Weights of a small transformer language model.
Size: width 512, 3 heads of 128 (1 for keys and values), vocabulary 19118, 64.9M parameters.
MLP neurons of a small language model. Each row is named by its layer, matrix (gate and up: input weights) and neuron, and shows model dimensions 0-127. Each number is 500 + 25 x the weight over its row's rms, rounded and kept within 0 to 999. Numbers have three digits each. A neuron's up and down rows have the sign that makes its largest values positive.
After each neuron's rows is what it responds to, as a language model described it from the Wikipedia text at the highest values.

L5.gate942:488506467501478496481532476490533500537502516491473529492498443514464497527484516488541517488579532499514506482536512508487505455495475498476474504474472494468493481486559517522508511496491551481474525442510517525522517461502491507499543503498434546486469498469510493473508490503471522534512525516509547507508502517503534490480483529468513460509544471522497508519494504497498497488479
L5.up942:534504517526504507517516468530498491500482513497497487506475482551492495531497509524488509535538503485553484549544461543463494493523477519523472515491548495505506500479511556542529534483519548488498485480464529508510475462476486469486539493546477510492471530501515466491489534480496450521458493448491511487472576480535533506484454453520481529496498488489545534480509493494515466502468
Connector after a name. Prepositions, pipes or periods right after an opponent's or person's name in sports bout and results text, e.g. "faced X at", "X |", "Jr. in".

L6.gate843:511481463514469500504469506501495509532507505489479496534508504528520468552448440468468462511496533505518510485538513514507537527499517494507474476506497523496495470496480527532507497526500544486536515549472514515465502483470513444473504516508505517497485445532507543473510525535527480481536499510496572530499481512498546517481523521507519495488530486499508516525484505528522485501489
L6.up843:481479530502494531497532534501519538502533490519446456492484525458528527486485488489536509504450513521472517465518487479543540508479498527527477516486507490464457530491471523512545528468471518452477532535505478496538516462491511549505481472491505512524473521487526457496509526492510493504486498490528483507489560507497551506537494485493490543524541477532506475502503475512500516499456
Verb predicate onset. First piece of a main verb or predicate word after was, is, are, to or could be, e.g. sub(mit), di(agnose), resp(ected), also said, divided, and a in "is also a".

L10.gate338:494559477494483507516467488509518490499510522509496509456489538475509534484517506485509496471525482562515492509513464509493499515468500520495502517493487478496490500453516474504485501475518488468552497495491494506509504494529481512518522487499468501536479515496544543527455500502459493508458488499494511473474524493516439484504518458476516497498499557483474471540551461457552461562465
L10.up338:525497528500470500484516523519527470526525472486493455521464497454507494498518509497460467528460487521507514489502544530474463467475504494487517515517516484493470536526487486500500515487506480461523517481521499474489466496490483453500553496476452531501454474495503507516532589518526416477545500541494503480476442489518490454525505506493455521502522512498482509487475490495507533516556
Name-ending word pieces. Final token or word piece of a proper name in tables, lists and citations, usually before a pipe or parenthesis, e.g. Key, Nelsova, Regional Airport.

L6.gate1684:531490472518477481491496503505520444525435470524512483514482495474541495514511546496485492501520465482485491495524496494443477468438525514456485481543515486487503499506502525528508484461492468528547460502482479501526497506517507460485469498545523447493521460461551497472487499518508519469525482544478488500515529488488516500480464499528482535541497470519506465596477528521520493512481
L6.up1684:481497543502512515488502510504514479486542438484455501489497475500517505477522493502485505490481498532489519486523473490514499491457521503474457426486465502487471521478509459486511499458503479489507509517532446487504496493555521527506516469450506475463490469525496487480515470522520524500483553549469528543495507528471490482486509503470487503507531501528480514512466447556518485504516
Outcome-slot prepositions in results. Prepositions and verbs just before how a contest ended, mostly MMA and sports results, e.g. "lost the fight via", "defeated … in", "with 73% of".

L10.gate1182:475504510485491543489536531483529534508513517477510497524459502493480444512519542501488530502527465500473500475463509441509554498558471507524510485495452530474501516517506477461520512517509525475553475507498518523442483491527529477512518522507473440495515470497503506466462480498524539467534506509533452507536465502482514499487516532502503523507565481450550508444476531553507522518536
L10.up1182:465521509494477498488539514512527468490501487483516538483518516488505515494539472497478527494490491541491458470499532483537506530489519468517491517504481474502522515551528474499470511475533517508524492454482513489452458508527499477477518541499497481498463509501486536503509497461484503518544474538479529492563469488505541525510481524493497530480471466511465500511519488577531491473500
Sports stat link words. Words that introduce a result or statistic in sports career writing, mostly prepositions and verbs like caught, for (yards), in (at bats), by (defeating), via.

L6.gate367:489496505525488536552547488466526523520503467450547500489480507490506522561545507531503517479506468499488506500533536501525477494465514522512457487497546505512472499490477526511507507503478522476516495501479499521497473482506526452493495487526493521509475473462494433534515548520464501542467495532514516527485470499477510490441495536483511492538500510501467539481486465482526520507541
L6.up367:501535525556502514539550518485497482515509481529515511480502504499529529486517510540471505520512477466513470479530522502534479469474549526517465443470529479504502505495501513499517538488458454482505496475514504489487493507521474449486523467498475507497482493448508469480520522516496531526498476504439542505496514518490489506449491575485485487542520504488460504534509501475500522542522
Proper-name final pieces. Final word-piece that completes a multi-piece proper name of a person, place or organization, e.g. Knares-borough, Feyn-man, Dorothe-us.

L10.gate791:493463465505481472511519475470481507538476459493518483549464490517489501457523473502520490473476446496505498511519452511510497481512547506571472504486497496544508500505547503523501572466500503524521449479470464515527520525504496493493521536501553491499469483506476508473505541502550499458483498488455528504483516555483514519536522535474509473500504498549489488513533494504471465514468
L10.up791:504472501488493507489465474480516507522524511538485530507514520471522488508507508517510485488490461501530478517529499544507520539465484476494485532473515521517461509485551526552485533510553522519502509444445523482449502529534488522514506497477516507537517494470456488462511468488526484541546503505466552488453494510501505478538481515458547469482526489485554483479548502505474486485469
Predicate word stems. Word pieces starting a predicate word after is/was/were/are or un-, usually stems awaiting a suffix: support(ed), character(ized), un-oppos(ed), scar(ce).

L5.gate1671:500501468565464525505498487535507520490521537480488509486483508489564469515463492524465468497513554532532523534508506538561496479546496460526503498513541459498484480499511527507509517485523557503525477471488524502467472485559513511496466502504471473484529492523508503548480505497483524499531498519525474501475524513474495481478511488471542495487481505504486474489515473495436518525481
L5.up1671:509519517495490495485464494519502556489545509469442449540488540520477544511510502511520441501463523516481516482515513506511545478532479490495507495487473541536478516462518506526530515498494488475516519480511529454460531539521486497494498532505494518483528496477498524486498524509492471499489482510520500473503518469479526487563517529494490488510510475504512505513519517493478518483478
Passive past participles. Past participles forming passive verbs right after was, is, be or been, such as sold, released, found, replaced, often before by or to.

L5.gate700:516503514478532547527500509458596550519516506480497479504468525544514477440502479534501526519487489489506498484458524532541494475522507490507489479535461517533521490518532483503528496467518508485517524513480520503510506488496478475470529499547506491508508488485517509538480508540474503537499528524516472501488523489485498505483495490473490440547501506523485442476529482469509490541476
L5.up700:463523509521485482535445501480528489516492453469489514491499499530512488471548495473484481478511485503517530525543533509519464489519500494519468532520530468496482480529464489509475474523487459455428505476441520530467500496479498511479489460525505501484526489506487486474499486499501486463494467513487536522498525482454446526484527446526453532503475477552497512509476536437508490486526
Mid-word name fragments. Word-piece tokens in the middle of rare or foreign proper names and technical terms, often in lists and tables, such as Soar(es), Lecl(erc), Ask(hab)ov.